config = dict(
    num_hidden_layers=8,
    intermediate_size=704,
    norm='rmsnorm',
    positions='rope',
    rope_fraction=1.0,
    attn_scale=0.177,
    bias='none',
    tie_word_embeddings=False,
    init_std_o=0.0,
    learning_rate=0.00576,
    schedule='cos',
    final_lr_fraction=0.03,
    doc_mask=True,
    dataset='wikipedia_en',
)
MLP neurons of a small language model. Each row is named by its layer, matrix (gate and up: input weights) and neuron, and shows model dimensions 144-239. Each number is 128 + 24 x the weight over its row's rms, rounded and kept within 0 to 255. A neuron's up and down rows have the sign that makes its largest values positive.
After each neuron's rows, "fires on" lists the tokens most often at its 100 highest values on Wikipedia text that the model never trained on. A number after a token or word is its count.

L5.gate218 [141  97 108 133 105 123 129 116 119 109 135 100 134  84 115 134 145 142 127  97 160 108 102 149 119 139 140 128 115 149 101 155 105 122 130 124 138  77  73 105 127  96 111  89 145 105  75  73 118 163 104 142 143  96 115 116 102 124 126 138 123 120 159 125 162 161 155 106 166 116 139 140 152 153 103 125 153 131 167 137 149 159 158 176 134  82 137 133 153 121 178 137 145 121 121  97]
L5.up218 [145 141 148 151 122 102 139 156 133 117 120 130 170  95 133 126 113 139 139 149 166 117 144 162 118 136 131 145 110 128 148 121 138 139 110 124 137 116 123 147 149 139 131 132  86 153 167 112 112  75 124 119 116 130 129  98 139 110 134 154 120 163 156 161 133 150  98 167 152 158 137 128 100 140  82  99 127 116 130 158 138 129 167  51 116 141 101 146 130 103 139  82 116 110 149 113]
fires on: "v" 29, "le" 23, "pl" 7

L5.gate157 [111 183  93 141  76  81  88 162 155 117 114  88 150 121 144 120 148 120 125 149 137 102 116 128 134 142 149  99 119 104 157 127 143 138 117 135 149 140 156 150 139 193 127 122 155 129 115 134 127 154 106 136  91 117 113 119 154 130 151  97 135 147 151 153 175 158 162 106 143 147 115 108 147 147 193 146 130 141  59 165 108  99  87 130 147  83 161 126 143  97 152 161 107 117  97 110]
L5.up157 [ 99 175 120 138 145 138 115 122 107 102 132 109  95  97 101 125 108 133 128 139 129 148 157 168 152 150 114 115 116 154 131  91 197 106 127 119 174 120 117 127 132 133  81 141 179 116 112  98 113  88 126 142 135 139 112 147  76  91 119 131 138 141 144 126 161 123 103  99 151 171 117 118 129 169 166 120 132 125 124 120 106 131 123 135 101 133 158 120 114 155 143 141 140  99  82 125]
fires on: " cons" 44, " res" 10, "ons" 8, " end" 7, "uro" 5

L5.gate347 [ 99  69 114  89  96 161 155 147 169  80 124 123 100  97 128 121 141 121 117 121 145 139 159 114 117 135  93 173 174 123 112 107 130 164 143 109 105 113 115 184 147 113 122 143 109 120 149 142 125  99 159 126 147 155 152 103  70 135 116 151 133 146 103 108 112 102 201  85 140 157 126 134 124 137 138 101 112 102 127 145 136 166 122 109 108 119 114 178 116 133 115 140 111 124 179 102]
L5.up347 [102 132 161 136 129 174 123 152 111 152 142 110 144  70 128 111 151 115  77  85 169 121 148  98 118 113 142 130 105 118 128  87 132  86 100 123  69 153 148 125 117 117 158 132 112  90 104 139 115 105 133 135 151 149 134 127 167  77  83 117 105 104 146 126  84 125 116 123 145 109 120 145 142 112 128  75 120 124 173 123 114 139 107 119 144 118 125 121 102 140  95 107  94 129 129 132]
fires on: "ear" 13, "ort" 12, "ft" 9, "in" 6, "w" 6, "ite" 5

L5.gate599 [107 181 133 122 112 107 119 122 139 109 150 129 141 143 142  94 141  95 153 124 102 154 134 112 107 134 184 119 161 124 130 145 137 108  94 145 150 138 140 104 143 114 124 140 117 123 112 120 142 160  99 113 112 138 104 108 130 169 111  94 145 118 133 141  82 117 157 145 114 157 128 138 160 161 120 134 102 159 171 115 107 151 108  85 133 163 138 139 188  76  78 125 127  92  91 108]
L5.up599 [144 152 103 139 109 123 108 161 149 121 114  98 160 150 165 129 105 101 114 149 128 120 114  92 102 114  93 129 109 142 104 173  84  98 136 114  96  94 113  98 174 157 160 173 123 150 124 126  63 111 123 128  90 107 141 147 130 135 129 109 154 124 105 103 134 121 111 134 133  75 175 161 142 152 178 106 116 112 188 121 126 130 132 114 135 117 156 131 118 135 129 136 140 123 124  90]
fires on: "ent" 17, "4" 11, "fer" 9, "ac" 8, "ip" 7

L5.gate13 [109 121 105 143 109 108  84 136 138 134 166 146 113 158 127 127 164 126 133 112 136 146 176 114  97 117 110 175  99  93 144 108 143  91 146 141 120 157 101 148 139 143 116 124 142 150 146 123 157  88 144 177 122 164 120 138 113 118 128 117 120 149 127 139 135 115 123  91 135 108 165 167 153 139 112 136 135 105  97 132  84 156 131  94 132 160 114 138  85 102 161 124 104  89 165  57]
L5.up13 [140 107 153 145  85 162  79 136  98 143 113 114 102 159 127 156 157 139  74 110 120 108 151 139 103 122 112 123 139  90 143 103  95 126  98 136 131 158 110 104 101 103 119 142 163 121 158 194  95 126 111 116 106 148 116  67 103 160  97 152 125 135 117 126 133 160 150 127 130 126 162 131 156 182 140  93  96 128 100 127 129 158 103 125 124 113 193 154 176 139 139 124 158 133 111 142]
fires on: " the" 34, " and" 20, " as" 8, "ant" 5, "ent" 4

L5.gate318 [ 80  97  97 117 106 144  76 118 115  83 130 155 119 186 121 139 145 139 104 107 116 146 136 153 132 147 143 140 112 111 140 123 143 140 117 132 152 122  98 139  79 117 160 117 116 137 101 118 126 110 119 138 114  94 153 119 113 107 151 133 133 156 174 117 111 178  86 110 133 133 132 115 117 167 140 158 107 124 113 156 121 106 176 106 125 156  79 128 129 134 104 147 107 162 118 157]
L5.up318 [121 109 119 105  87 144 159 121 155 133 125 158 104 151 127 130 151 117 109 143 131 147 161 105 117 137 115 124 140  77 110 155 135 109 151  95 105 143 133 112 125 137 152  98 148 160 101 162 137 122  87 117 138 144 155 131 117 151 125  90  92 152 153 153 132 104 164  91 127 170  66 114 159 149 143 157 132  86 140 120  99 159 136 159 113 124 157 102 111 118 152  96 117  89 103  87]
fires on: " the" 24, "ant" 6, "ative" 6, "ist" 5, "ular" 5, "ical" 5

L5.gate259 [116 145 146 154 126 136  96 125  61 154 100 129 125 127 118 125 142 153 162 103 133 170 164 112 130 114 128  75 107 129 175 125 102 131 112 136  98 143 138 116 116  99 178 123 123 124 200 116 120 102 101 138 101 146 120 128 148 147 173 118 114 137 160 139 114  99 133 100 122 142 148 141 177  84 123 130 125  97 136 150 138 118 146 168 146 125 145  82 157 102 135 125 150 120 163 190]
L5.up259 [128 117 132 123 118 151 147 107 156 154 145 136 133 114 150 164 126 117 132 136 102 139  83 150 141 143 112 102 101 111  93 103 134 146 118 103  80 177 142 135 175  84 124 132 113 159 132 124 128 173 130 168 135  99 108 107 127 178 130 149 172 163 180 151  93 150 101 182 146 143 115 137 107 119  63 179 139 121 144 142  94 140 102 135 139 145  96 137 144 121  91 149 125 140 145 100]
fires on: "igh" 30, "f" 21, "or" 12, "pl" 12, "ec" 4, "i" 4

L5.gate398 [119  93 149 146 128 155 117  94 148 102 147 131 122 132 180 156 102 104 127  94 131 102 116  89 146 108 117 142 144  87 142 134 115 135 154 127 119 120 159 130 125 126 150 132 138 137 136 119 136 123 121 131 118 123 114  96 123 144 104 186 107 127 145 101 176 186 126 146 101 130 111 110 138  70 162 167 128 128 125 145 109 141  98 153 168 121 152 164 163 124 144  97 108 104 143 147]
L5.up398 [122 111 145 142 100 128 149 167 101 147 127 127 114 136  65 139 167  91 113  78  91 188 140  72 136 133 147 111  92 141 114 156 186 139 118 141 114 137 115  85 102 109 115 119 140 112 146 126 145 156 125 120 127 156 134 123 120 187 137 126 141 123 119 113 126 181 142 147 112 116 155 107 128 133 117 149 130 158 135 132 140 103 125  92 143 136 149 169 126 146 175  90 125 138  99 177]
fires on: "ov" 20, "v" 14, "ed" 12, "ch" 9, "p" 8, "ied" 7

L5.gate11 [105  91 120 139 125 153 125 168 117  77 134  81 133 121 108 136 127  91 126 136 106 128 161 134 126 151 108 118  91 138 104 160 136 178 148 116 160 129 134 109  99 126 120 101  97 124  81 106 161 110 137 123 137 133 100  92 134 171 140 109 113 128 127 181 123 117 142 120 136 121 137 148 148 117 126 131 162 119 128 147 133 129 150 161 129 109 116 113 136 130 140 114 145 169 102 104]
L5.up11 [142 139 112 124 117  87 114 118 141  95 112 119 109 163 137 117 118 119 138 133 154 105  96  93 162 136 135 148  87 128 103 120 122  74 100  89 154 161 106 138 129 118 159 132 118 106 115 103 136 122 137  89 108 145 102 129  89 127  98 130  74 138  96 134  72 127  97 131 148  81 137 139 137 135 140 124 132 120 130 149 127 128 129 125 138 107 137 121 156 142 105 179 129 119 142 103]
fires on: "ur" 22, "ag" 10, "ep" 10, "en" 8

L5.gate184 [150 162 117 109 123  95 116  83 128  65 140 117 123 118 111 177 129 158 135 123 111 130 105 148 143 110 118 139  90 124 128  59  95 124  83 118  82 143 169 110 130 120  87 123  99 165 145 125 156 109 126 154 131 118 107 128 126  94 146 117 131 152 138 142 122  97  95 108 170 117 121 156 174 122 104 144 137  98 114 147 141 147 146 126 132  92 102 139 140 133 150 106 129 149  96 112]
L5.up184 [164 122 152 133 132 155 113  76 136  83 129 128 123 116  88 137 131 138 144 150 101 105 162 141  99 102 122 147 105 121 135  70  97 137 100  85 124 122 109 140 125 113  56 131 140 122 133 128 129 142  77 174 136 121 128 130 127 118  80 167 154 156 148 131  93 114 122 103 139 165 106 148 145 119 158 101 125 109 166 120 133 154 123  94 117 121 117 138 146 156 113 112 127 114 111 129]
fires on: " part" 21, "or" 20, "ast" 12, "al" 11, "il" 6

L5.gate367 [157 175 153 131 162 108 121 144 156  79 140 125  94 133 202 128 128 127 125 158 137 105 143 120 102 117  93 128 148 102 151 134 137 112 155 101 138 126 108 143  94 122 129 118 109  78 111  91 158 162  99 106 141 144  96 144 124 158 130 169 122 115 105 129 139  94 130 126 115 137  64 137 143  79 117 154 155  96 134 137 129 157 113 148 156 158 110 104 144  81 145 108 133 122 153 110]
L5.up367 [ 86 119 122 135  76 137 134 120 181 105 121 117 134 141 131 114 147 129 127 164 121 136 126 144 122 111 150 136 133 138 143 133 167 153 156 105 118 121 163 133 110 176  96 136 101  95 138 138 142 146 128 100 122 134 108 113 126  94  98 140 126  91 192 155 136 128 136 100 108 134 124 152 148 156  98 123 133 111 167  87 126 123 143 117 161  84 134 193 139 167 104 127 134 133  97 146]
fires on: "le" 30, "ure" 10, " Le" 7, "re" 6, "ru" 6, "ol" 5

L5.gate99 [140 131 126 147 131 148 142 101 136 102 142 119 106 145 132 113 133 105 117 132 147 108 102 110 100 104 159 170 106 164 140 155 130  86 115 146 104 109 108 142 139 140 178  57 140 110 115 113 142 139 118 130 149 132 106 114 161 140 140 106 114 114 100 131 115 131 115 125 121 147 134 126 161 109 100 108 118 117 174  98 149 156 102 138 144 111 134 122 103 107 178 131 147  90 168 127]
L5.up99 [ 96 129 184 109 123 112 106 112 137 153 173 122 115 107 105 114  95 174 124 113 100 108  88 150 134 146 105 119 111 147 142  99 136 168  86 152 155 143 151 133  96 113 127 114 132 156  72 116 119 108 153 110 122  99 117 108 137 162 114 126 140 113 101  88 147 122 157 163 175 158 168 145 131 106 141 139 111 132 117 133 126 150 146 113 111 134  90 141 125 105 105 179 144 134 114 119]
fires on: "du" 18, " for" 18, "oun" 18, "man" 15, "un" 5, "l" 5

L5.gate175 [166 120 177 136 145 171 121 119 122 123 130 150 123 126 139  78 124 102 124 165 161 127 147 119 163 165 101 130 114 121 120 116 120  76 137 109 106 149 168 148 108 166 158 145 115 112  88 128 145 100 114 121 135 103 116  70 113 154  90 148 116  86 144 124 109 146  81 111 134 135 103 130  88 134 100 113 111 142  92 129 110 190 148 138 111 166 144 138 137 105 192  96 138  96 119 100]
L5.up175 [130 134 129 126 144 117 140 167 139  95  86 116 157 125 101 144 143 123 127 176 112 104 111 139 123  88 123  99 110 136 104 116 106 107 172  94 143 118 131 136 146 134 104 123 108 154 147 124 134 126 141 122  83 154  93 134 123 126 140 101 152 153 153 107 170 194 116 120 143 130 144 151 131 147 121 109 113 150 149 126 157 137 136 115 133 141 149 114 136 138 149 145 187 117 169 121]
fires on: "–" 47, "overn" 31, "it" 5, "al" 4

L5.gate382 [136 109 123 134 111 133 140 113 129  99 123 140 128 125 111 107  68  80 141 156 116 156 126 137 127 120 133 100 138 137 107 160 129 150 103 127 130 165 127 112 101 173 191 171 122  90  97 129 124 197 133 132 133 113  80 114 124 165 125 119 199 157 139 128 136 154 123 118 118 145 160  96 116 104 119 145 101 120  97 160 108 144 137 126 107  98 138 107 126 136  93 155 123 143 150 143]
L5.up382 [169 150 159 123 180 144 112 152 133  94 118 134 103  99 101 156 141 104 154 139 103 136  91 155 158 150  70 128 164 167 133 112  86 110 138 167 111 127 132 149 147 187 154 105 103  91 111 100 103 175 171  94 119  94 102 127 129 133 155 115 199 116 134  99 148 139 140 133  93 125 168 115 157 113 136 102 114 134  89 143 146 176 153 132 110 109 150 165 106 121 102 130 101 125 146 156]
fires on: " im" 17, " ind" 10, "S" 9, " fl" 9, "ers" 9, " S" 6

L5.gate251 [ 99 120  83 175 133 132 132 105 125 138 119 140  97 112 155 139 114 140  93 143 171 160  78 133 110  99 149 135 141 124 122  89 150 114 105 154 128 126 148 153  89 128 146 124 130  84 124  86  90 174 144 132 113 119 108 115 153 101 114 168 123 152 146 122 117 119  96 124 118 159 129 142  96 109 119 135 169 119 146 163 103 186 123  84 115 126 143 100 143 144 145 126 139 110 150  79]
L5.up251 [107 141  95 102 118 146 133 147 174 110 124 127 137 129 110 139 130 143 132 107 141 104 116 147 102 160 150 131 125 132 126 120 157 138  99  94 147 119 113  94 142  97 170 112 122 138 124 131 123 114 154  92 131 107 153 129 150 139 167 140 110 104 148 145  96 109  75 147 174 135 130 144 112 150 140 131 131 124  94 121 109 146 127 106 135 123  81  87 119  88  81 195 155 133 127 114]
fires on: "ome" 14, "ce" 13, "ee" 11, " one" 7, "ate" 7

L5.gate416 [126 113 144 148 133 105 128 141 156  90 114 128 135 142 166 131 139 124 116 130 188 118  87 137 141 132 146 134 129 152 121 118 137 145 116 168 130 135 102 158  87 160 138  96 180 118 119 120 143 174 160 163 150 153 154 104 127 133 133 132 136 105 159 124 115 174 107 126 118  99  88 111 115 143 110 136 141 140 140 103 107 139 163 109 116 115 137 158 122 146 104 183 118 124 117 111]
L5.up416 [139 106 165  92 119 149 110 175 172 168 153 153  95 124 114 125 147 102 139  89 101 116 157 136 118  88 107 113 141 139  84 115 151 179 138 138 119 122 114 154 113 116 110 120 125 104 126  96 114 125 103  79 148 146 128 141 100 114 170 137  84 171 107  81 146 164 128 128 147  85 121 146 157 140 138 115 122 146 138 131 101 122 133 151 151 130 109 133 144 171 113 138 102 128 152 106]
fires on: "s" 21, "t" 11, "ury" 10, "ay" 10, "°" 9, " " 7

L5.gate127 [119 163 133 133 114  87 120 126 136  91 146 115 102 107 160 142 107 147 124 133 133  94 104 166 137 134 174  95  95 127 112 175 115 129 158 118 152 167 160 127  84 138 127 109  96 108 156 145 147 113 125 125 152 133 126 140 145 130 148  91 164 145  98 137 128 104 138 125 122  92 145 122 129  86 153 112 106 122  77 123 136 135 126 137 105 162 131 139 139 177 106  95 134 168 108 132]
L5.up127 [ 95 160 126 151 127 139 126 124 162 155 124 154 121 116 114 148 121 124 105 100 153 115 116 132 133 123 122 131 117 155 113 108 153 143 117 143 101  70 126 153 137 100 154 146 177 155 181  94 151  77  81  95 131 112 130 107 103 165 172 150  89 129 121 144 148 121 164 124 135 161  95 126 117 112 112 152  99 136 137 171 106 100 112 123 139  93 133 107 126 105 147  98 153 103 142 113]
fires on: " G" 17, " M" 11, " Y" 8, " N" 8, " B" 6

L5.gate661 [139 170 131 155 169 101  90 105 102 139 129 134 119 137 126 102 104 120 165 110 130 158 140  91 102  87 122 132 157 177 153 132 130 137 128 158 118 132 145 139 161 137 120 138 118 138 129 145 132 135 129 116 134 123 130 147 112 118 133 139  83 134 114 137 120 120 162 103 146 132 146 107 124  97 126 116 120 147 131  86  88 101 137 158 192 125 172 182 133 173  95 113 111 167 128 128]
L5.up661 [110 166 141 177 149 126  85 115 118 121 153 143  95  97  91 134 123 135 152 147 156  93 133 147 121  87  80  99 148 180 172 127  69 136 161 135 149 121 106 185 135 159 182 126 136 117 112 117 139 134 124  97 119 142 117 131 128 117 112 128 135 116 151 126 110 162 167  97 121 120 114 124 115 148 140 138 146 115 119 140  90 118 102 114 132 102 101 130 151 107  88 134 146 100 144 160]
fires on: " fl" 32, " Bl" 19, " Cl" 11, "l" 8, "inn" 5, " to" 5

L5.gate15 [ 96 136 101 106 102 123 107 145 135 106 125 115 132 111 131 110 133 134 132 138 137 131 133 133  98  89 112 163 136 122 172 113  96 144 108 100 167 193 157 111 172 123 144 119 120 131 124 130 154 147  78 140 137 140 101 127 111 151 122 103 138 121 152 105 130 141 151 110 130 153 122  98  91 129  98 128 120 157 140 105 117 130 155  90 128 124 120 131 137 139 129 132 139 129  78 103]
L5.up15 [143 138 110 127 129 130 118 144 155 108 131 182 114  83 153 158 116 165 140 112 148 137  99 121 138 153 103 100  94 140 159 115 119 118 108 119 110 107 141 110 158 219 112 106 164 134 150 105 183 128  71 128 150 121 120 118 137  97 164 159 127 127 132 177 121 134  87 151 109 118 123 134 127 170 134 163  84 197 125 103 142 164  73  98 128 114 123 119 122 117 110 137 112 109 131 161]
fires on: "ord" 19, "y" 13, "os" 11, "orn" 7, "ad" 5, "ober" 5

L5.gate62 [163 107 100 137 147  84 110 153 127 142 129 150 120 136 124 128 108 158 112 151 124 177 115 103 143 124 158 147 125 108 108 134  85 126 130 143 131 124 154 126 119  98 125 130 109 122 109 132 115 131  68  80 104 144 101 144 130 138 131 149 116 125 117 120 153  63 111 150 128 148 147 155 122 142  87 173 129 105 101 102 165  73 142 150 159 126  97 139 135 159 121 135 120 153  76  94]
L5.up62 [134 113 120 150 155  97 152 130 125  94 154 148 159 133 109 128 106 128 109 139 136 129 118 110  85 157 140 181 129 108 140  94 179  99 128 105 131 158 179 140 162 139 188 117 140 113 167 119 160 130 162 131 103 138 127 131 114 107  83 127 148 152 134  98 158 114  85 139 171 107 124 114 150  94 133 107  73 107 130  98 146 121 150  83 126 134 149 131 154  76 157  99 149 116 134 161]
fires on: " al" 16, "l" 15, " S" 13, " v" 13, " Al" 8, "in" 8

L5.gate203 [130 106 127 111 149 135 128  68 136 151 111 154 148 120  98  97 118 133  92 132 143 137 133 160 108 140  93 149 162 162  99 131 120 117 147 111 169 114 134  55 124 136 117 160 129  95 135 122 121 135 155 112 135 143 106  93 127  86 149 122 126 142  89 127 101 149 138 137 142 161 147 143 199 156 185 143 141 111 110 145  80 136 123 169 102 104 115 130 134 141 144 130 124 150 159 119]
L5.up203 [ 87 111 126 107 139 121 149 123 159 199  71 149 128 138 119 128 144  86 144 162 132 150 136 134 114 125 152 119 108 128 115 162 146  98 134 124 114 125 124 145 139 119 119  91 150 122 142 147 139 180 127 153 111 126 145 135 110 144  75 117 143 179 110 148 108 105 127 135 124 131 106 118 156 158 118 132 131 114  84 112  93 108 160 159 124 133 157 121 118 117 108 132 119  76 147 109]
fires on: "ing" 96

L5.gate321 [125 146 165 127 156 106  99 127 129  82 120 136  84 121 131 107 109 113 148 121 127 161 122  99  73 146 139 112 150 106  95 120 120 142  97 127 143 147 151 146 129 152  87 111 136 120 108 125 113  97 137 128 144  81 146 127 154 120 108  78 174 139 138 139 156  89 104 155 175 114 112 133 107 116 148 146 124 155 104 137 127  82 111 121 132 133 144 156 131 150 133 106 140 114  97 125]
L5.up321 [127 120  60 160 116  72  98 133  92 112 130 106 164 114 157 158  92 128 171 119 148 139 195 120 120 111 132 133 137 166 115 106 110 103 144 163 141 109 139 152 126 176 114 167 141 150 107 131 146 102  90 153 150 113 141 124 157 140 128 121 174  92 101 163 145 171 155 145 117 129 154 123 167 107 137 129 129 131 120 146 163 156 110 126 118 150 134 141 112 139 145 144 136 143 119 102]
fires on: "b" 34, "ord" 15, "id" 8, "ew" 7, "ad" 6

L5.gate618 [122 148 131  72 105  74 132 144 112  98 133 125 107 108 138 140 109 160 141 134 158 142 150  93 121 124 124 156 161 128 114 145 143 196 102 111 124 114 131 144 125 119 108 118 131 108 128 144 153 144 137 117 102 138 160 124 115  71 164  82 169 114 145 141 167 125 128 122 155 131  80 124 162 132 109 175 102 157 143  99 125 116 141 116 110 113 119  94 146 158 138 148 126 141 110 151]
L5.up618 [165 149 102 129 112 130 120 150 102 187  90 122 101 130 128 125 124  88 147 121 128 141 180 117 106 130 143 129 144 113 116 113 130 148 139 108 121 135 116 113 112 136  97 118 127 104 116 142 117  83 156 114 104 136 160 151  89 131 127  99 150  85 126 116 109 157 141 126 114 162 121  71 143 147  92 108 148 140  84 116 122 152 122 198 143 160 117 155 130 171 116 140 114 146 116 134]
fires on: " d" 21, " again" 16, " n" 12, "en" 8, "he" 7, " s" 5

L5.gate57 [117 164 128 125 107 159 139 151  88 137 125 112 132  78  90 128 124 148  88 115 117 162 145  99 125  96 154 172 158  76 136 131 136 175 149 148 140 150 124 149 150 117 120 125 143 157 126 131  91 145 153 154  79 124 162 163 105 130 159 102 158 115 101 138 128 136 104 119 145 114 123 144 118 114  89  77 124 159 152  90 153 167 142 180 143 173 138 119 120 115 142  91 168 102 165  86]
L5.up57 [ 92 173 130  95  94 114 122 163  84 140 125  64 158 109 107 151 120 122 109 141 108 131 149 125 130 126 127 162 148 142 157 196 134 123  89 121 191 151 117 146 138 149  98 131 125 117 110 148 149 144 139 139 113 146 114 150 119 129 124 129 107  99 138 104  73 137 145 127 131 115 130 125 113  82  78 127 124  98 121 123 125 167 118 179 126 175 122 132 121  96 122 112 129 138 137 108]
fires on: " d" 29, "anc" 22, " ex" 16, " de" 4, "is" 4

L5.gate415 [115 124  86 173 165 126 106 138 144 120 141  89 120 122 136 119 100 103 121 104 152 124 139 139  87 173 151 163 134 105 109 160 101 141 130 150 101 126 147  96 122 109 159 127 110 139 120 154 160 106 142 173 162 105  87 109 210 109 113 145 130  99 134 145 119 147 155 119 156 160  93  79 143 104  88 111 124 165  94  95 145 134 115 144 124 120  89 176 124 123  94  82  77 116 136 109]
L5.up415 [134 148 125 141  76 107 109 113  72 174 109 115 148 116 163 118 121 118  99 145 112 168 143 130 123 113 160 135 119 133 112 130 139 132 134 125 134 103 164 124 117 104  96 108 126 141 123 114 144 112 105 129 105 159 149 154 126 144 135 132  89 142 148 116 127 145  75 135 139 111 143 147  93 153 159 112 137 125  76 159 122 133 166 141 144 154 126  82 109 139 135 183 157 119 105 181]
fires on: " her" 16, " it" 13, " f" 12, "2" 8, "ill" 7

L5.gate31 [112 116 116 150 140 139  96 164 142 118 115 142  98 121 180 129 117 115 111  82 151  93 142 101 122 154 121 127 104 125 136 131 112 151 147 128 141 131 182 117 106 142 119 151 110 158 127 150 149 114 159 165 123 104 129 113 151 169 113 123  99 109 173 155 138 115 139 138 141 125 116  85 143  76 103  92 157 128 113  94 106 139 160 132 122 133 137 153 140 154 117 133 117 148 109 160]
L5.up31 [151 109 128 107 150 106 131 129 143 157 151 152  77 145 149 118  99 130 125 118 142 125 112  97 140 175 107 114 120 149 136  81 132 135 171 179 122 113 111 109 122 144 125 136 147 105 118 125 113 110 153 131 137 134 128 134 175 125  63 140 141 112 156 100 168 160 129 122 106 113 104 137 120  73 108  71 141 159 133 100 154 110 138 134 118 145  86 137 138 141 115 106 142 147 105 163]
fires on: " not" 39, " " 19, "ot" 7, "ain" 4, "ong" 4

L5.gate309 [142 138 140 102 117 145 163 138 109  89 181 155 117 138 138 133 113 111 131 146 122 108 137  96 169 156 116 149 160 111 159 143 164 152 102 127 122  97 114 109 124 111 135 110 151 149 130  65 126 151 138 121 122 166 160 136 114 107 148 140 115 142 143 128 166 154 103 124 126 106 140 156 182 135 146 182 131 110 114 140 105 165 125 142 140 138 159 156  79 147 141 100  93 139 106 141]
L5.up309 [128 135 117 122 138 157 127 180 165 167 160 107 108  94 154 103 113 156 119 123 120 163 120 125 104 123 116 159 119  86 151 152  82 131  76 151 140  94 144 148 156 137 129 120 119 117 156 127 133 122 106 158 142  98  95 124 155  85  94 123 122 126 107 163 103 145 113 100 134  88 111 160 144 164 145  90 133 138 106 123 124 170 131 146 116 132 136 150 122 164 127 125  62 150 117 135]
fires on: " ro" 16, "il" 14, " Col" 11, " col" 9, "al" 8

L5.gate190 [146 119 149  94 168 126 131 177 150 129 131 122 121 192 134 154 126 118 122 121 195  96 119 136 153 138  80 137 168 110 137 145 145 119 167 132 166 114 104 150 155  72  76 177 146  92 117  96 113 111 115 106  83 180 127  99 143 132 177 146 114 163 120 149 166 164 122 134 150 146 115 118 154 129  84 123 150 149 145 139 114 143 115 140 158  84 139 140 109 112 138  98 115 146 125  94]
L5.up190 [176 146 162 124 138 131 147 156 119 130 161 193 148 151 128 155 112 151  81 137 144 130 116 126 151 211 138 149 163 120  98 125 147 130 165 119 144 141  93 102 122 113 115  98 131 153 140 104  77 112 110 109  78 142 158 176 159 115 138 112 137 132 152 119 122 108 120 115 173 133 127 104  94 132 111 134 126 127 131 119 118 109 133 167 114 123 138 125 138 146 114 132 139 143 104 153]
fires on: "ed" 17, "re" 13, "ated" 10, " comp" 10, "te" 9, "ied" 4

L5.gate550 [129  93 187 115 129  90 125 151 117 143 165 139 138 121 157 143 116 177 125 143 105 170 104 158 116 102 110 126 161 131 110 122 124 122  95 155 172 145 141 147 131 129 149 116 143 122 121 125 153 103 120 152 173 102 198 112  80 162 180 122 138 127 142 142 171 206 120 155 142 151 159 122 105  93 125 112 112 113  99 131  81 160  94 144  72 144 117 126 104 149 114 117 104 135 166 121]
L5.up550 [129 114 165 166  99 112 148 128 117 126 129 147 109 153 125 137 112 185  91 145  74 140 108 102 112 141 126 144 142 136 131 127 137 124  90 165 140  89 130 143 176 124 110 162 112 132 139 113 135  88 147  90 158  98 160 144  82 107 159 120 126  78 134 122  97 123 101 129 122 156 128 146  57  87 146 140 147 150  62  96 113 159 167 166 126 147 123 163 121 146 142 157 137 131 163  85]
fires on: " de" 27, " en" 13, " ex" 6, " con" 6, " me" 5, " En" 5

L5.gate265 [177 140 131 117  88 118 129 116 126 161 149 151 144 125 168 125 124  76 146  77 139 156 119 165 129  60 140 114 135 119 125 158 131 131 134 115  96 139 136 125 103 144 145 141  79 143  82  99 111  91 105 113 153 139 124 150  97 120  91 110 119 120 143 127 144 167  81 108 104 110  82  91 123 142 135 130  56 140 146 171 152 132 128 163 132 120 123 137 146 125 157 112 148 111 170 105]
L5.up265 [124 112 167 167  86 103  86 119 108 100 174 167 138 110 183 101 102 125 130 119 112 129 121 169 180  98  93 165 130 134 150 133 145 132 156 142 148 141 134 122 124 143 132 151 101 135 134 135  95  69  98 112 154 100 112 149 139 130 137 127 129 125 121  91 111 138 144 164  92 139 143 162  90 120 126 115 119 141 131 145 129 133 128 112 116 126 171  92 153 134 121 131 176 148 151 128]
fires on: "v" 18, "gr" 18, "j" 14, "f" 9, "b" 8, "l" 6